{
  "attn_scale": 0.125,
  "init_std_o": 0.027,
  "lr": 0.016,
  "schedule": "wsd",
  "dataset": "wikipedia_en"
}
MLP neurons of a small language model. Each row is named by its layer, matrix (up: input weights; down: output weights) and neuron, and shows model dimensions 224-479. Each number is 500 + 40 x the weight over its row's rms, rounded and kept within 0 to 999. Numbers have three digits each.
After each neuron's rows, "fires before" lists the tokens most often just after its 100 highest values on Wikipedia text that the model never trained on; "fires after" lists the tokens most often just before its 100 highest values on Wikipedia text that the model never trained on.

L5.up67:526546547440490454520528532513536483503506519455534486544536472510568535451427446543455559501534533500513486519522487526492465467555546486524471547472497506500539528533432366464476488445536482531526462491491502483473481466493469526541472560529435511508479547460434510495537513492538522461426442461513542506549548521517458494450546518509490483432518466546482392503484521502437526554485486484487529573470423480478504506518453426453559563481500485516580527469501390613509489578494479453443545523459509505536581438462540466486487551467580532592544464504430473461497504481400486506525503466576468526514490477474537491574501452565501525461451409424495501588486536468489532460539461507483483452520450492477539524515535511466473494521580522492473485487551522460546421458504499
L5.down67:485515560508433430551433496495534525521523469457516447472481489513494453532416520572468551495531532485433473517638506538575459516479493466537510581514477473526481506450515442498489486512542443487445505498463554562555495490533499467509463454461410469451420443548472534477557531429534469514502464505441531432467500497537497441489454528471466577522500475484555500528502491515488534523553484549514491508487532494553454560548484512483532523503525520522473476517414526533466575464483472486517460452439537463497456504538461502438527496427454465520488495588587471516491469508410531583568368473498534478472456490498499528469462455529532505388449471482524384515574475514568484484525466572465516468507492503420501544449578526512507501462529518468492548488522452443484477477450527
fires before: ","
fires after: " ", ","

L5.up1000:470456480478490516425424503529511507502517464489451537541505450487506539388542434487514558581514540482505545533490505541495528495532530485477540551508509515464541544485469551465520424485438433525447533548478496497513463553520516456518511615516502482534518556451510533505488468508488442542469560544514515502521521466492578492488525468581525477405525390520509412520515526500509534498438573451430490412538550514472469507479484516565463454559475486469512598501601502463469486491458496551429480502482517497522430486492480507349548526543488534450517412616523537471538551545526439474512448511520513523501430422500499602490556466474460455472489494477495503524470529501478543448494427458532498574428530493469566500526391498529466478528499540449435548578446431450488495520498443
L5.down1000:498545502471491506432453510616568550484461428553520555483405459541523509466486463479512459501460429473517485473538509509420528553592503489463536441500549467497522422454493505414457444500503475540472534520492525519435523552490477440572461525560454480508479470502582529492566487513493454635430486512462516544501493494476541524577459489507558456396542483547451507492530479487488499509456532471476453462436495397521550429493514525509498447565412507489505450531508483610500465432515497581500527480522515585544464525508503520453565474441498452530541502499409501531545519485495492437513515517501499510520503469497540518478523498429473485483541505530502474515522533527479550482504520558556439556408550476451527530492393521478506406484481468489448536512478518425429463557477405
fires before: "5", "4", "6", "7", "8"
fires after: " ", "|", "–"

L5.up1241:505528485510558482433487465569505500522455529498448582571480489512501527474452519527529492464559494435560475468424442469526524504443546501596483444548479470460513497489521513516522540544463430466564454467494481489507487551521473429557431550509493533541487508521476415500523446479520505487494427503413537489503527460493506496468474507513512521519539521527497549500534426501527487551522512495485456455513512499521528447485454444461538563483604482377510504481506436473444443522430497557497505469515477527454479471468449474531539464537495580509519506472473541485493466515546520386486500474527483486490462624526567539462487484534495486523500573454488528567555498493532503482462515467494503459548485541471479501473464599543545455556447466432518538518497512494489473481459494
L5.down1241:575497455443487481500478500475543533514557476532509477532523448560502525503430467518420436442547545533444552528428554535566491543525534529552518548473465486525446523488494500472490455512502502475518474424531584540529528506555506511510389589514419457491490508519443473467541502484572555552499438514507541482492506516560472497468523551460426551517481492460499441520524507489501492453483468488548517491412496544524520561502477505456536566538546500424486514562483506592542510412475500466474512505498549482457519477479475498528543453441471500468581511519576514505512505514458477549533461482482566489447484505489465590399489496437546484459380560450508475520513479464454457625581478473504470439540507555451434543490528498512566491535464506417467500479491469495546494548418545
fires before: ",", " and"
fires after: ",", " Digital", "-"

L5.up304:491551495567490490482493580544505548465536471493419540457466510475503519536508461510559536462503483551519463468557486502506502513496528475449463534528504542476537503458466500485482522502450511474474459494564462511463564467499480532506489418562483466515483540502469574471477546549502496418501597467527544501540509540477580469496471537503483485494417496534510491498571530509464448496366602502496467525467531479540485527566481545488513462462480567521460585535515522533467495478505461482529549527551565540536485535587488489529541582437481468556492488603461488475543488448559446440472430441479497532481511427557503552451475480503458496468462520492490542507543492484513565486449504445560412532499423604521532460592459514446439499525481452505519559556545484493472506524487512
L5.down304:539519531475468548556484546554487485525547541516387513517545500550590497443511492479551524456497439521548508482505499491537549505576496539502435523519570505532530478549456514550445501494498515594540494476547545423568527490565463534556493538571442452499474478447475498521434469493405448539562519538450529464428542513533505503501473513511522561545488495443494553501561542533472456543477405504545491500510420519497510500449482497545467502468530478593484497523528420498576546481485508525513502558503537506541492538562477509505530531525512544546514452504453598541528457520461583495541526509441533429449547560513441416403547485538411513469534515515514521552425539465496541469478544491517516499502462528503567477491494473397462469541479496539459485492495557475526489524537491
fires before: " |", "\n", " |\n", ".", "7"
fires after: " ", " |", "198", "202", " (", " the"

L5.up991:459525532501542505422386454451513480505482403467469489523542543494430554530470464487474532558454529566509518519537518456542465546470456531501502555489475447543496517522444430492496522528486511534496531546443558469499437481511534527597467477456497471541460491533532460519525516499515483426527502407482568440499515457530478527421458469543452553595504471451507536505487480575541514465484547525508388525502495472560506563523430531508563467441556602521469479489503515544480533559491478553495476543453533409463432495558537458547463432489443526485458489442523509420402538515489538581452539452490553451494536537478479535486496530487494509548473510459532462428473451441574418525513538518446488452491505460515572466593495460521456535446444467492473446499489495446576452467437514
L5.down991:528496531504538445539480568453471473514476539491461478490515462524513410585493539513357484583481547605523488500464495533534591525506453484520502605554491521499480483472500549527486516487531551515439498509506431508485472545466505465485582453416543536498568383516543506527469441479528463551536476493512473502616455526518464465463496533432460573510505536482484486475491531535481494532524501597544529507531478499486505471555520530506486492488538513501596533465482523511517465528526571429502548494491517413429545408436523525607503494510505467521510467485588448546498458475496495476553461519510496548442502500447514498527438458607509489465504519510497495470488518516528498484575435487495488492525450567536422468544506478495489578498563415486469512479478481568498475515485478
fires before: "1", "0", "2", "4"
fires after: " |", "1", ";", "0"

L5.up1553:491518495526458513466512434496430450474547458522435476474537466460487537524448444528523503498513560490509487444530492511485438562576540528555522385582545499547489465512439440497446474505503522547439498513495462606558521503435526540420481554531529500557454509490540498535550505575515498511520590499485523521469438557473519505517527477467510475459453457541478528565463586496487497489431517536486623552455569555522482493531510539489480485494540553482463511489544536525474533474541465484512477497447492543582432428516473463554463537510476484529521501487514460555449517425504502412532541508544548489488521571536439486455535495523428510448455506515488515484542450524547524467548539518464450537467429480539548511501465562551531548459509538497502549487503603472467406494507494
L5.down1553:559500492494460526567551522542474483487475456471484511539482427454475499491534486460458556533520554489469466404578514416546455563521509521447482531497475529470505416530471543521515543462509456482474488410514531566522526554478518475483501516428465508499521491458542512548483539469482479504483464463463534504537404407442534484482519459452492537558526502549518510583500523522460497556515465537496501532510409581437466472437530472519482493477478422532557466456417562462539496551527438525500536527466589514456468483594502562475455493500455532480500535527497560563520554465524443507523483536453463436481518440521492570426482444534454435485541542431533534469491551483507483487536511452506524559490511433506531529572531465521551555561504587498471518535564473529499514487529552
fires before: " ", ".", " |", " |\n"
fires after: " ", " more", " Stadium", ",", " of"

L5.up542:445498527582462555502539502526485479527542540516540410389494531498540505473468420438504509502484521566485536471539513454556520556462527519505513457515463418543501480506570530549453466467434513489564424558592491464521463493502550473534447552473412465449508562500443465585530558594436490526550540478503468510549599462514477554513428508489585482537460467469488459491513488485576526527569532523514530477495519485471460510520596577453484516469487496455527407584482515497536535433534521536487525525486471518500517485479558506425502563538517497506489540455457463580538548464521489500520479551567473467520515508534528454501497504484487492574451524489557495445556537489512507469508521447477484554580530489538595452469555466541468433523561547466515492482504551512531448520470489
L5.down542:441449539576473593482471562491528485486583543467565375412508538488510477528465503433410572560485464551514496531551482529503490524560495493457476456531514476515520488528569501533436478532440511470574457549524504489456443487526506529523497499482441530417507488497484461537551515571514451479528533531481481463562477493541484525524461515512614441495521491439532519514487487541535459535521528504477486423484537494497502512515629580475530503516589509503585451484512498523451569473478519544513469537511476489548619497449461502465518571458487568490476518440457464505479573553483508498487493510554536535522473496539538462518506596495453533490531493525546479408534504517456439517492542466511533529496514496470470469466534473569496453506545552500493494516511502519511476472448461
fires before: "6", "20", " February", "7", " |\n", " November"
fires after: " |", " ", " January", " +", "'\n"

L5.up811:519541513545470549387481502439422559515494505512395449504548478497504492465536563454494505523472496541533506546503525483493554523521507515498469473542495459513507470461452510542526482461455526517453428517469461462526484510529471485459442487466463464549454474556480474455380547488446493539497520407473519483453539494488544452519463500553418471518493521528529515555502529525521513546494465455504495492533529444505494488499518515501483523417376510543368477547486518480498460493536443494433545520532495537482491463521388469516446577577503520540491506543519481569545570520511491510474536521473500561516508559465470505533591455513495473520512474461537467433499425434479581535514404415545459476434547526436563567522488491473605486501463502516525494469529429476517492556395490
L5.down811:518506601461481508516451462500431460489488457495536559484501459519559540494549451465539515491534485505450470482576484449490446538544527536492478541533435531563503537498481569443462503507546486589470455503500427544568578487446475494530585519452498403481490488506541512532559476469554499546479576468470479421572491524481468502492506499472458542535492496508522515559532552508531448530453549494531521470511392464522483468574452402520475492513476442469484480523474463517545502569533493506483414503444526467512509528488466488541510478571477490492507436446430550487483448517496563506470486466495477533415534572476507489474491417535539531529468496524485458522424500473427516501509445416467402492463462466489511481567484557519439557501496516535490498586527510452485429494489502
fires before: ".", ",", " to", " |"
fires after: " ", " (", ",", " +"

L5.up1621:506390535518504511552533531425571539437477479613489515549495528526473457541446470512548440529452531518556537483468427480539556449534540509461482463471489526516516492498570445483537488596536533423541536516522453442609497531470449475528519537507472509545445505528422513518512522495525499445489510469437490454528549450576477502472469489500534521474526527470518509544472554555517569447536460456467543519503521546502598537507441530481584477542512502458496501474526529481453464500588554466464503430549472438534433505393509501467466571510495444466448475522516506464474425517497487531460494492549497570478453472497441412494450564535514524521479506525469588504475485508485527442535514538515503529497554448523560476459472415501521561508475495456531483454433535511499552519572514
L5.down1621:390498572477511384504506488471461443476498476452503471461575518479464487537532542541521465414491512502508453518483473484446426536484481517466457479477523497568535437556534460486492501532438513535520491449557497498479469497480504511586499520446507446474473453518435475534508531516506542447473505555540520493474545475527555568524482466533482476568538473462525576432472485519518481491490436453439464460533548459433490479533552492431493566564460486551481473480523516572531504421494505468523506412515458507482598489502490479508570529527553475507515458524468461449490531444532509477467529529446479435491538497451516506536510538513585456524501538523490472578545479439472411558420496445472519479462506480578487537468496490511480450512506551496484516424518554516511571431459491
fires before: " |", " "
fires after: " |", "|", " ", " hold"

L5.up324:449479510516537446494512409512490438552510540516484564537485525572530516423529522447472548471482474408493523464489485489468573538474573492515509448498575516535529485495557530492502514542482458423471415564562504501481435557561546474563500525521475514552509485493583494498514493517494488528486419510549530509533474564383462498451527485541495500436539525576484474465511472525505492473509464516488475525476467474533463498561443487433553522486516514542543534513494445499556504535520484494486564479528495497512453537408463489447495564518522622547473442522447537513501526515494565466509485490527519531393463515497553487441539399513510441510486589477436518514450433451526545542518464537506507494471469485547495512516454511525472484552469442465527473473507514500476501494410471
L5.down324:570445530451448514485519521485483446503554425510572516468423425490501542542453496522436472479532488558461460535565526501534489501504504499520510472459464566545508400517408463508505429462488516474511497449470577513590578459499488452485403516561391466469515504505480517512473519523537508439541424465443582458565554505570468453503520580467463478511484482427486499578450493431445541501538473494511596538487411505552486547507482544499507537543489474537560572503525533559559478437487487489434562510462538489471501503469508496532546558476489513509498488496521512488548440510476522457484459479502508511468478461519554527463509529508582453469495495504518479477456495459460455495557497465460537432548506549398516526483490486512579494540495432501496518504459447471560543564503551
fires before: ",", " TD", "."
fires after: " ", " a"

L5.up1834:429527463453509522488529520502454470586537507498459457479500497532480475437488456591479498556496505491462511449499531461477516545504544516530507526543462471515488542466544517467479450444540545472481473460408511535459544463466536529513469545556476550439554559482431497562474486490526489549472554536489511504495541534542398493457573467531508515548499464481564519511582387498548503476457517454492527591533548513577517505480432510455490504512483579529544575499507520458522495482461549544443484446471533435539484442474530519439566583510484459468471546503437496506520424476520458529469473493483490488527468550470461535502506576441485475529529468487499495467487478494486514459467565554484473520475442479536482605507462525554531537528492590495448540511470447561510548493489472
L5.down1834:478499482584509573476526501460535491523507507512478512450518538496539528471477505522486560500480464549497520516484538500525532532512529516468469521512554531544552398488509485512475473533528479436476490606572463495524516517513477508546493486553513472507446467532520558533554616480520486468504453461520481455425436550525535473495413514515496463439455504515451469480494479448540471499464459511521506531514553515481549533485470478570456457511558488519532437573487510528440412536512533447522554503526561470503550537415510516521512465506488469434500527504485513450541519470511563573558547493504465501526397451582493466475438491460506539504525522495474485477528424487508475484551476570550556450498450509559473530502486514533481477545518470469492522529586477474482442477475483
fires before: "3", "0", "4", "umbo", "2", "1"
fires after: " ", " Team", " ISBN", " ("

L5.up463:443536508488487535549429536451437468481460478544473508392472503483495537430477501516499514492525504471587487477465515420433483468454584522421412484492488476569443467452530462480484545485444516548475483494506477474535500490598446510519625463535484486533511508410522499526486499495480527577517460458497514466533455524472497570501495460500432515452567525473469618480503504446518476480571523504507485516444474488530534529526435451557513452460442441491430457532477501499528512534549451546473543506526559460563485431522451504468537531548525550593436467575523483475494530467457509414536427468462537560501459525489505439415483403424519469401511536514542520500382486494518564434544460522538509501472516551540495463460562512554481454543527482484534445507506511505466525522511534
L5.down463:567502516372473487486489456558532504542448516482558467508480474444473583524467459529443488488463490540480481488535449436497551513466580478488558531543472523514420476482532497430531523446448509460526470489459491547541485468492475515483457582480408454420515431551451547538571529497432543486456498546438510423570549577507444506474564547537463559507509476438491439500460566519471570579467453524517533485470468468554490484532450540456407484534502444456503505470461490573499431498524549425436546523461516538535524528537530447448587561489476484538498582544553501535557472528538506524490483525464536539558503502456541531471450428523569516468469398444468507502479516464479510439568463437523525453523497522569504527502469511496461571491486467482498525551517452454538562480496520
fires before: ",", " million", "."
fires after: " ", " $", " £"

L5.up1710:484490532582529496483551502488446440505483517528534516489512493448499489462513506555531477566455413479488514502558406460516506466497500551523547476492535532523520534507474436460431532544483385574477594497462635570513404541536508547544536489480510407525447495513521509526487488534510406531459493479559484558484483447462512489494470532475530454481475448496546517588490519405487549558475500513465528488524509468533483512518447439500488561501480538415500550525488522547560514484533495498514480504466496516517538507496442497463434458455617507443570541495513551493470484447494604477452492442447502480530502541486428475566531500505431507501473553491462491478561452449518496516475480521466432522410529456539517484524454550463507506467460535444484482528484556443479487445463434
L5.down1710:493554510461524549510513487484492475479454524544482542487444521467484561547579474565513469534483458544472463487580477495511518461382523527548525517498458522502534468500524462559460433537514487385518471527547487569512512540505451450446517427522443497535481448485491556553623479483477471485444488495556509491505499555506468567526502486498540533511522479506464492521482533499558473474439493443455488500491517491447490478479446567508496479504510434411503440504565466500498523484494502521452520493556519525507429478527499495445487539524469540470578560478592533522465442528518526591603480482514555517483520460507501512449481459501562449575514476482508535485542470504458435538434531506473461513460551447501452494497450561500501460386534537521491512489520542523512540474534476
fires before: "4", "3", ":", "5", "2", "6"
fires after: " |", " –", " ", " -", ","

L5.up2208:484512485530514500479516500559438481496517429512488486436467514595475547469440465490464541541628515519479496556562546527503527448531484452565527532477459478526466450517465447459534513525504491565517509508503466502541504455524489438552489511550509420490513445523507446485451534505480491454522490456463501564555540432495454490504540465518472532547522448428473463533472432615530477470451492485425510556499489471428500549468516544560567464473558533566442548480473601461525440511490489471514508580481482402554514546469449462501472497556461477488500524514578510472453514527517574464511490521568509466530554531504465497500546461507526489496530494521539548525502457508557482522496489482516536480426513535483479523544408442491450498519479491475501419498463509516503459494556479
L5.down2208:508502530524545496533482572457470528493515495461524544534489567496485502531426518475422511500573574479554538502516528550516575465494496436632469488561382498512530475568484449553531448551472498511585534582518510464553536542526504488544577487511591496492515461461422510455471517471541517486527485521516514487529454446554533509496566495439494505482525520478541544573492487596487518515478533520456487510495555518477518589499495475482564471492582506556519547459459470520462467560549525481491479523511520416536587498436453518545530511523494555496410544475569506491412560493531556519530455508489529555523529506480538489543545494538461537474444423486542519473525539548505436488527472424467514477472506522553425488557482507551416474519555514488524447491476472503441515492522540
fires before: "1", "3", "2", "4"
fires after: " |", " "

L5.up285:476587521484577395475495445497507524476452474460479525479491512545491568528490561517500530468521469490435557495561552469527462503495459479511492471579538466409453470484547495515466531507385492518547468584559473446506490549514499498521496476484497465497552519479454565542510470533517569541494501496502530572433474490504454487472556500474463493412546461446504528445443519538525487506520476536476522510534409465488461416406529499462532542478442438468531525534522456519452494473591548476546443524503488492534434504518470510507489557473515502565527502498424458510491506506517509557507485542521489483411521517473560518528554551518473466470487546387487521436461506506465542561470486511494509461491506458529489451507426526517479577490509476515499512532433556496482557503534491
L5.down285:526426503488567490544581451499493537464517514523485500503553525523513504506549524471588441552558518528515467489487454528518523528473511572430489457522537476514540532440468480504514476503492505506528485505491476447514457495487462528564478536477466491534495470490573486457475499544535493533507503486462491487507569444535527487493484519478443541485520491455447426466510517506508446585463523537340498469524479515507510524487484528440495567464537485507521554539517499520467516466490568542487495451475515541427517522554498418468529507524468488501443549499511535450535464528452530564523445517531493440482506511472544486514414468475479525502600520565519532461482496551406526498495516498495524455506531510484483486530481444509494579466508453462417525446533462503533537474493499
fires before: ",", ".", " |", ".\n\n", " and"
fires after: "–", "202", "200", "194", "198", "178"

L5.up1993:389420502503505456423536510566524534434475434558538473456474518562512478416454509458557508525546513520531448506542484441566468447565478581562479526528457457501532474485504486498482431516491492476510499528427525496508453538500511561508356495481464395531468497470457446502467498554456544523528492499448501529512576571464519589491543451593531564466539467555516464531494506574494540462458557502414494484444495517444507445515478484489534464458491560481423511577574545525584511507517492482420458543479501488467465530526550512507489517462454408534464508432445520446523503473489444566433507451474580535551509530529508472482501476530573530454472431539568516527463510514512531559484506526483491422455546526489524526498495466489409435458459526446464485499499496527493515464473521
L5.down1993:495517497477541535571542489487479461506519514562476515506434537487570455482529481562413586502521479497436526468474455503472392497414527465578503527449440471441545482516518456543483507495499465463464532440489538509523476502471486533477508437443529514467528468503479464468475507448561501388488497471473470487506441521461515513541518566442436496472565501408499544517455535451537440516485594534510507456483507511546522539578487508485386491472510466460442474508443586545509549506500511503499442516505567440498491490493514506570510447502505604473462514498592523492469497451545443475531485501470545480499467462568504482476429469542478464491546487505490475459440480513514524550448482544486558552539495466519430472489438453483439480453499487560540513520486458554477543469531477
fires before: "4", "5", "3"
fires after: " ", "|", "0"

L5.up1300:473464477483529498464392514460535509472484482446536550503516489496480555488485459515471469472439520485479501592441440496460485444582463488531438495515425460493498423467589571557544530489506490501496528528515468496547479474517436499539590533500450446466465549496495546513526548517507549477482616509483515517457487489615484486526494513449573568505479470480443504497470533432575554464509422550450570453442537487525563487500477518578438545542488437521520549462475431520562446482512558523444456437594439520523529540495483475487419527464492503547476533553427516519573499480461527429475449402452486509548469495536500486488519486511528500504526421437559475467474492501428538471519485546528572443549530465500586501518439441479460469526467534478504401571494498491484487486515461
L5.down1300:490504495499521410523447504508454479562457453498540533509545470453538505523522480519451527398498495422544464541621462450503475458507516496471481463496439544514464527523586515527560485487472541466497533575555482536455522537526469564544519508481414498504524543493460511539503446458462482532539577500487549505526446468532457492538434491494547514501517483424563489497509492523595547548508470450449522535428564515472499543474475456551542495520482499593476480483493520545533401485514447429463474389510480513556594539469533521558455507463494460490516528545403483544513469548552436490502530518455492491566515562485513564482504515572518515433495530516547517464481542546524359473486542557490542465527554459505513609519494472473516490512531557526470509598477509533499492445457458
fires before: " |"
fires after: " |", "|"

L5.up1026:506610507524504480542460485554530513500472575521445488519492542542476516454513430504562472504501468539563498471493496468462482584457431523472487474534503470527508495508512467509492481479469533493422546517521562453501536481471492458514523609539530469500485503493509594557477516552472481452435538494430486458424538472548489541503484490465597463504501513479480465520484529575456509541532461538381530470516529445511505481482506570491504533501544473504496498433489483524537498541445586494504475461488493465479507477500499478530462528570483492460514524507506469475437527405493449555485472488503573549427519507466437538465530492540490499559474519529509461458474531379510466492481508584469481568408537437469593507586421486528493444475515586411559537546492427528483506486499441
L5.down1026:491493502500511427518481513437516481442473485516475520505475486529488471465542482480551495508532434530460443507509563492406449525465400490507528501454532479536517538500497494483456427530480490494492497429483526429438488467524439402510430453428540518433533555557476511484478477563487531454493419476431530495421496517449426460520542541478617570516451450522451542470567465536439434477505488539503489417567479466498440467503476506527481509487442507511442432479488427519536517457514539537507434506514498538448542484594484474476508470533475509533500510519505529539426465458495474529530503519531540543499513484514503484432477533464534495501526522559523495475520497375463510453533538578507490501503538525575549540489443547512519501477442556517545516511546480523572523526499504
fires before: "3", "4", "23", "6", "24", "5"
fires after: "|", " ", " |", "–", "2"

L5.up1220:521576500475589490475434568517468515451465502514524449506517480565518525475524453522494467542435474514551542516527461503516554456570424511482518563495537435427460484489474546463456539545500526481506517515572582538481482491454551420516563556454518469476516515543526456447579489540567512471522490522466540557498502444496424454516531548532436461537557444540518536540484498393474497518495472506492521533502393518500517464477453564436508483563483479546447484495483535503410436480558483468510455444576544514528385518520551443425534538469570449511461470464532453452507469470512551530446539441489505478480459514485493475507544526524538497534557430429514539356531471563480543493463479446449518519466549445517441569444432442442501494512465470522513534502535480453456430471519482
L5.down1220:442460521451487505483463427482535553538482502482560572430550434518528533428428445476477528533474464482557522512415535546506507458444518495479517450470544478537505482490539430471505467485501451472453503509446454466533509506478486474523424452518508514475468457515516500513438529508433532532527470443478532535509469474505574499520417478534534479463542509502544497463583481506591540509478572502553414533432574413450487465517426488486577460505568514522458416511530497583475517495534496498542444548506478527493570483460478464450471507535535543481522567540503502441473507505443523504540379507433503574443510470566488529488569494494474487523532524472504499514526557522524459442465520563503514512571419518461514481476450498484527513521417508509393519563465494495450497520515514
fires before: "1", "2", "0", "4", "5", "3"
fires after: " ", " |", " (", " –"

L5.up1069:481540476532409496452512454440467493460497553489483492516484441527484549459469480515420571510480478512428518545546470555440498482462421458515521520492517547531542559458542616439515489491513497526470508377463484465520547456459519498486533536436512469519543524396467450519447510516517496539494527468549491539462531512495488480484459490466554492448431507479521506477474499508489516488474484448420556493507460427504558562576453461506444496535465495466538532521566559510533461548560480516456474452530496509548545440525541532460518499478491519461518491473497516464549499469468545518530539468436506544390502464514581546536480460495439502422512484477578507499414510513482484526484465512538469538480520454510531540437465512518530535475500466504506509571535477498465419445516570
L5.down1069:530458555539548486543538505581515458388464518551527541409496533553481519522534477466479536509483481555452532516461540534477467489504453505518509399495511463533412491471474569446550524457506439542449499514565484454494517463530471520527517537494540527489548522532552426482505534506502507495489500517535470430433499495518491516510387546446569524467469528445549490499563449482520495553528479492520500470522475450500496518562567535472511548550520536542519508503569407550489536410495467507478557526510500534536519527508560537540486488441440508491438462477438480492491493515484446457468508480537462546449535460534469531567512542465462419463521452512521539554481481418504519499463544519443466523487454463478526509446532519574520477475510505481517465551514427571522450548460495
fires before: "6", "7", "8", "17", "16"
fires after: "|", " ", "6", "5", "–", " |"

L5.up454:533477600519489517525475493512507469476470483464500540459499499556440543486516518507571491471489403526484533448541469537455520471479500523544484496469561511452516493459501491509445456505513477466569469489542475560450452487507567505507521494475521497473492455548498543503557460549476551435556490540449559528540474511433481383524485533514462498492510491520488512503518554446538491475483556459484491510511422520432472452456457543494505554501494463538428486520453540519500470515559487458509425511541554476541475503595470536456518505526519505487491431540513501515435493423521542447524467537498503483505476535540549463506562503437537566571424494562576480534515512557459484479479509567496505517487542477472558539474491459463499475493512481528491461524459480533453523527449481
L5.down454:464523478541448507445483506560493527491555558519478526441485477413523551499531466578456505484465580459507512499473553457473500602494515548514483488528552524532487515470507471439547442506542528475530515509442554483471507526509508508569551461576504501440424522472502567439492447463535482497478461538435440536496465460602577470524459538469532554464482505483460543488428431599546479509520519525501506469439524515579532494526466516421543538514527488476563474466466504491428541445517553475439479492539481544444472508454477512541461487466435496565543499528500540522514546495541529487573521465502494490545488552444455547454570461576466418457488521455425505463531563501489513521471554499570463529487524571480469516497440537485490507540488513545491489478613548534472559486535525
fires before: "4", "5", "6", "7"
fires after: " |", "6", "1"

L5.up1228:511468485510480470468486486521521498497540536502488541498532520405497602417491517616591460569595489472482469489515549500485549501561568467451450499497463494411508444496435502507537494471497514499489477517534473536510513541531534521531452484513439493502458458501466461495514501456545520478502476495408497491530563487508525466467490486476479526517510457489477420550527465503517470519485480514481494574521564535492571494505446403619466469467507419487518557464481476449443478455517475499519467519485492453573525500544506522491535497529508495525489478445437417479462487496507535470491383542553582526424475533542455545528512456467479449510500484523434618524487464482531466425500450449518547496482394510441497463528575442494528549575558545508462501504505482479528489451455497
L5.down1228:545517483541565495491500436500456514541496517408467548544470504426499558499531633515489468492578538479480521507534491545449528478531593540521473500537401513476440523532495492493562570482500567453497487527563511468492558544527503512493435443474468537516458403491446481449520532450592510417515460462502491415482478464508500460519444583494490541486555506427547477555443434555532473499538527483462411558495491510470499498512462400502524490518603435475509535462562515475510543492484494586527479546506482460579473476474548508553552494499489500529451562446511539451517534505571434520466390481517489489396540516488485527479479496471474439456470489485431560516523490459446470446493541429541506437564451526459475527528471427472477538506506475533526511464488520574459491515464527
fires before: "2", "1", "3", "22"
fires after: " |", " ", " (", "–", "2"

L5.up2068:478531461460527459466496482483548493533399483558468452494479473544519453544519484470490507513422464462471492534498468496577567556504534452436482513536469519386565539517468471572469555501486516452475444473534469509479459569475531489484524423483486478499553480521463507506455516450516480458508521496439531504459460538448494538497534436461560509540463490424501479525474542560572560495451501531463512471553449486474485539519459514494446583531492515430385541459527488472504514473404423471520441527434570485562530493547574556498534517451476537544469532527462538449551439557469472460505473545545529492526428607558509496525503543527472506530481559536493530531483443513466439516558456549501497464518564478479487519468414538490535530516465499545494568495430485554526551545575462
L5.down2068:526531489475565526473508506504460522551575504510494465517544455525525478459505494517506492514495528494497443499437520492522457492529506545502395473477410557430532505473454450471511529522481491498507457448594524524530480518527483471555478480524559431511482572512475511494450518514476529487472504466479505516488430583530554523454481480478556499461493521448458508494469452530574461483492480436513512550564553519479477499556470442510554421550498420479510466466553558509534470511469445536615431549494556456447472509562471511557509565517517474501506513542490574493488483469470507552510495496499506412519566504436469531492530503515504519532518481505488563491491503511446527498448538549535450527456495506485512512536489466552434531558523548488478482498458471507508518553529517
fires before: "th", "."
fires after: " ", " ("